Weights of a small GPT-style language model, trained from scratch on English Wikipedia: 3 heads of 128, 455M tokens.
MLP neurons of a small language model. Each row is named by its layer, matrix (up: input weights; down: output weights) and neuron, and shows model dimensions 256-383. Each number is 128 + 24 x the weight over its row's rms, rounded and kept within 0 to 255. Numbers have three digits each.
A block is one neuron, or neurons of one layer that tend to fire together. After each block is what it responds to, as a language model described it from the Wikipedia text at the highest values.

L8.up499:155100142088150092149117121140137158130120128109150176115111091122122104097105117115112131140135168127106121097136142154177151138116114133151165141134134134114108168144131100131138138110136114121176135119141128134105122100153102100131126075150138174137163120140144130135133088141104088151149170138125113124164131127130146066150131127109128171131118148103125167144106121096159116098142
L8.down499:080139167145117112094092135130140147146143086120148148137115176109121171148142128108111151126145092108136114151112103130152093131109154124174131127100171206138143108124138109145113139136102112121102165122111082103154116055146163123139096105096119134173102158131112107131119119159119101140108121072084114143146091119109088158095112092126126144089151113118124111123115125138077112137140
L8.up617:183135094145130122144156147116115157154122098110170137144090125094134120133139105138126083158170156104165147144135130159161086152158113131171088135123086167132079145149177124165144138164156097131136128148123111126123160121116102160105144126137105115121142124120106142083096129140138122086121187101104111144155088101148134112152099133137131177128122108135143119132140155113151124144085
L8.down617:104101173121129157138113172120140106138110130117146147121095075147089125112164137094114167125110127145136145134128076083087133144137148106136132118081108121105142152116105149078115119147117133105122138130129105135109154099135150172145112117120107128114087181149159130125117126130159156168130118160119132131099132142104108137118153103102133098149152136149131140149125133114088136099131
L8.up866:173145070127093137132148141110166114128118128119117106106129123123104143066146161115115112155123119112126090103168137129163104144120091106144117099102081100106116133104111101164138106112085173158147125196151158170108151129171102111156147117166100142096136122092097140109156120149169146148140116120116125132124169107149124157156158103181130144174167114102110141149146128106123140122130
L8.down866:119109146070142102102116134150140121143133103099106120177101129137129077116127136107123133064131127149153127127132092129103143123150127121146143165136160091107118121156112100156140118086097154090119126092136090102140100125167111125097092104160148168128137141100108147151083098091141063165141147094119146123103160109095117085138133105127079110110125118072142140116086150146099165105141
L8.up995:173091121094096128110107150156134192146135144136169142130117128057144129149128129118112120157129157129123149093117103149130131107108100135155123138146116150130144173178133129145111159158107111149094120121110148133082106133150170107132187110123129125132145173112085116100144135167151119110125132127114118105069160120151131148104154116116154217161125160104135142060086109118097130099133
L8.down995:119140132073131130166133129135097149139142120123136112131092101145115105087082107101164158158117113144107123121104127127149102138131134092061117106129081144102186151151119099093091144176143131137111133128123123117092126162128080162133116123146114135137133172097103099162160121082166101135119125125101127163145168121147119131103130142120113105132144162116136144162137129161109135104150
Responds to: Function words that finish a two-part phrase or time span in biographies, mostly to after began, continued, prior, due, returned, and from 1983 to.

L10.up632:111113169105116116105121128151120131110128174146091098123138113098149144121109085095113128130142145128155118099110145100133176130085128124145133129137127175134118117144119122156144130146087153098128155148135130098138113119105167132152156185115112075117103146129097103146188102112104134107108130125182104157090142104151143152155153103158151141144134115092187139151104168139133119130122
L10.down632:084107102112144162131133151112161138095154130110125112110092115171126153156141138159132160140123094148174134125123167138148178179095086107082114119102142071141128140133121095115177125134125122145133127106106153145133139161130158118145149138129150139123101152132092137128114133176105125131126093113133122111123125129142145160149138120101113135119129138136091172131150133104110108119124
Responds to: Tokens inside or right after field labels in Wikipedia tables and infoboxes, e.g. the pipe after Turnout, Years of, Added to.

L15.up628:108134084115175106089121120107109113096169145123135160091146135155106127136158143153158102161144134133078104121144144141149127137095096170133115149139144095128138130101094116156144104130112135139114122079108092153128157118154108125147176129124116114096083095083133122150126131148113142144139097095140090143151117135125129172100079148131139142124157127111144089141141091129073149121146
L15.down628:064117109094155143155132118089142112089105110133133110110091159130094165124146151151110111115093134149121136135154137173145138127170104130135129182120123115139170125103128131140100112098128136149088120135213132149111110070171121130138145110159114177115126111153100137138121120127131130143075144098105132101142118108132174125141115132112158121096153158154128111137098100106072100098152
L15.up899:087153061150148136141123134102154126151139190145122131162134102150128110126148107145156121154156141157107141121128142121123110116168094124133164155114134129149136193136086132147131116110065121108070129150151107170121134095140130158145112109147078169107059146125141122101097075138137167136134151145153098114106124135132141158142169096135104128119110175137136176112132139087123110096094
L15.down899:133138157139059158116099139156101123140094127118138077111156167107139168112139149128120134110061110125136143130120149114113144119114177109180113096142130115104109090103142108094152097134117120169148112143123152081139113189125144139088102157123138078137111113080132130092129136102163099131123118117098168139105136090117114146118123136121138128134135072132128103162146143173124114121151
L15.up1296:143112130131133091106146117103085117125125106121145081123123129126096144158120087169126131137173127134116102167116162156139109155135156126085092122148131084116116153098128155124122139097095155118145140148146132115094077105131125142158153127125140150142118119105175125129134123123091137119118128094101136129204145118147122138150131165141144119167137124136100122098124070090120107154122
L15.down1296:102129149114133173111134109088170109139127145155101085157123157141148102161144127140164144104138114166128198127128137103139108119126110097118147184165132127127157105145088105135086112173113138143120150115182135115121138112149140124156133134135090210112121090144117132129105134138121166133144126131097107104142137156122126109137122153145097142124133128138116133132107148122152119139109
L15.up1354:156174110159113137091115120115112089175093106111123159133113141105121110117133122173142114148120145132124080097173153122129122138101097160096136133096126124097141124137132155121137122149140135081139122111122154088137143071149118123134119132126163127130137099138105135128141150134119157094151126104126105105177125100173160095157170147140136136121121165122122117099154115087134150142134
L15.down1354:095149099128170125151107156111118125129123127134098119128104136100121104092119099181127108111104118097089134118093137097144097144160090136086104144111119113145180139123127150149115080170156151123145147087148074135115114077145133131157105132127118143179094167136143159133104119154148147128115105134102110134121164091131118105154139116115098109125083164136108110115157163093122150094109
Responds to: The token right before a year in dates, either the day after a month (January 2,) or the month name (13 March), also "in"/"between…and".

L10.up771:105131092094136069134187157127088146092125109088161162123119147108076163149103106113144131141104170085164113166130133182149092125141117159130127142134093113113099114149152162159091148138145078156117090099148147141082140151146147120094136172104151187135117148148145093096151115137111152104137171108130091119138091106093104083150114096122159160171144100141067143125141141141102161133147
L10.down771:149112141092099118147097130105128137106084162139183118138091113162098160082137124129147114115071159146124114118090112103087123109128120091125128092079098094120126165132096146100140126135144116157102112113140105123139130124067150141098127110100131151130122169106098126150157137125120139134140124142117125155123135131137093111085117155125134111093127164124099151145148143129117168115121
Responds to: Fires on the second word of fixed prepositional or relational phrases, e.g. prior to, ahead of, soon after, close to, between 1931 and; also digits inside numbers and dates.

L15.up316:086106120144065080126160072140112156145097108143139110116102116152090142135150118080151128109095131115145118131139121127095148121103149143182102127136126105167127142152146131141116114095150165121164161171098153102159146134159108165133166164161153157129113145130144126141109127135122122141113165118100156116140081165125089149089134119128153118179118186119125137091167097133140136127139
L15.down316:124156086156065114112094123126125144171155096093128090122143145159153114157152137102087107107137102117099111124141098118144123110146120184124151096131141111146087097142137126176153133142146120137134130129139157144128190138134056164174114160106059120130133138138120113150141160128148117127095143118121171143141111128130156126117144120123089127123163184122107138160139133117088136147160
L15.up596:121115154128140134105111152165091147140158125132123127133109127182132150126148119112142136145156134130169120138112110143097107134058114149125118130122112130147141137121124087158175140120146115115129099118089135136129128111125127104109125164132101149113129118140121141132123159129154137094129118135110136125098139164101152143120150110116082086132111124105123142124111116131110154112084
L15.down596:098164109118184095152072137076167101110115133069101111157140162138125133104130096117126142134117139049102101127129151101104109156149152091145157112103136114157089101133122126147108140081110155136105130093109159113069126135146124125124099100120098188071153162150186119090087144098110143147133095159166119075125143141130127091150113189134149154113080143129094134123102113118130100128126
L15.up732:101151091134151093166110168102139129120114176122116136122150183088108101141128105147182140134126115108116125135097134135128122132156194102148169144094112127107143148116107143148154161095148122141134157148114146110162116117111109150115132158104125109133155113152107169102115125120135105151133169109135125139136108158151152152132102097158150137181117098141123096109122147133146148054116
L15.down732:103132138102129110086097126161122085137137104157117163113073103105095137142130119092138093130149082164096130134151140112090159126148132175145082125130100133114089157167175106119156144140127113147131180144120162159153130131131177116128130128144156133107162094138140160119117149074130105081132150104137125113095117106151091163118125090130123139108128136122120135128120097151119144087155
L15.up1395:104107130169123110143147111139117139150123170123119119106107140155143108161083076151160144134105112139123132090106134175106130152154168147090131173145095082110157118133113142168141114112105152119168118119101137095134119079140121148144104157093158150152171116127163123123147112147117150125084132147145108142139131111156104084123117127142084147128113142089098120109146122179144133168115
L15.down1395:114069138139154144084141093116122080131148136105153141144122150107121106138116103125160087136127159141120102101129117190090155142137062167152158147159136102161092092113094115101087159101151121098120177090172107165101126101143113100150079095145091133108131113123188134152138140131162129138072105109149134146141152137128114132084155126118143126113079111122130115150091160166120106109111
Responds to: The pipe right after Party in election-result table headers, as in Party | | Candidate | Votes, plus weaker hits on nouns like year, name, class, era.

L8.up252:149149137143149101156102141129105126113098093150130132154113139127140141154142135162105122122142124124135113170098140124137151097138125160111119107156135151153115135127127134130094157144137128141144184126098156132138153116125136161155122143118115122141125133163116089141153113128151088061101118100131125154070169127124183117120128101154137117168105104152131130146135121120139148108138
L8.down252:195174099137141091137150124125133120074123125142084103145139115119122101110135129161155132136129125142115141087131149130105153140121094099118123103106119125129104112178153132122086162150134080139138106127123101081121140096075135144142152123161122129111170166168118165097157138105127147136128133106146132090152139149139130139111164119145193125145127121161052092133156126096153160154106
L8.up420:118116111148101106124134092169161160142123149090129130119162168134114153135133114137166135176132095109089113111108146115108102122102103159154130127109098123165145120133137115143102124148136127125118118113124138141123111146110104113136110080132108154117140124164149104119150120075175143141114102145124162119087146117159135159123107154115133123113148108101101166106107136140158124141118
L8.down420:108148138132102123131127114101148116152189134112124095145117112148112092157118110154116143083174122124102123132118167154110114114135120133155153135126095111130057122127127162107102153099176153134153114142157088170165130139095128139126168125125126157101154147111125124163099132118107133134150160162143157131123141134115128139082099142131128152116138108116111165150102111142146168093123
L8.up762:134112152170106101120137126135146116155090116135103099135116125115125102136165124127171143108161130109131159125084141148138106060105136129117149138177116129121156142106186098131140106178147125116098145115120161092144146105149105154134175125123103137131123140094127114116152138148159126130109148156125161145115132171081105144161150121162150103138120094102145119097093137111147126143085
L8.down762:125129105106119141165120124151122137099124118145128077109102120132141147140101102090108115135125094148105130054118079139141109126119141082123147129136073103149094106161138140164134153127099134145155133127126130115131132138110156157064136079123105089127113112124133141128141129131157150127154149121084116120171091069168115121105152162133135159105128115148085099129111115143118126114097
L8.up1303:170122172176107142171137137135097120118130141112139118104134145153134096120123135143133140110158114121193136135117129130124127097122137208151107088133117132116129167119160116155053166097147139164104142147105148136119149146104146138159118100125145165140160097125133128142140132106150124097102099102102149125082120120139124143129081126120146143126117136116125108134125109129189127104107
L8.down1303:146118142156130081141129128103093145122149092142109131119170125128115105097086127123141146135156119144151154116139099112112119123131165082128136120153076088133124123110142131194098132141146102102142148120146106119125088194117103104161103114166164088146152142147109130094127121102133178082118106098124139128140093132143185163112112151125121100092101120146106117130134177091120170167097
Responds to: Table pipes after a row's first cell, and colons after infobox labels (Glottolog:, Website:, Unit:), sometimes that after nouns.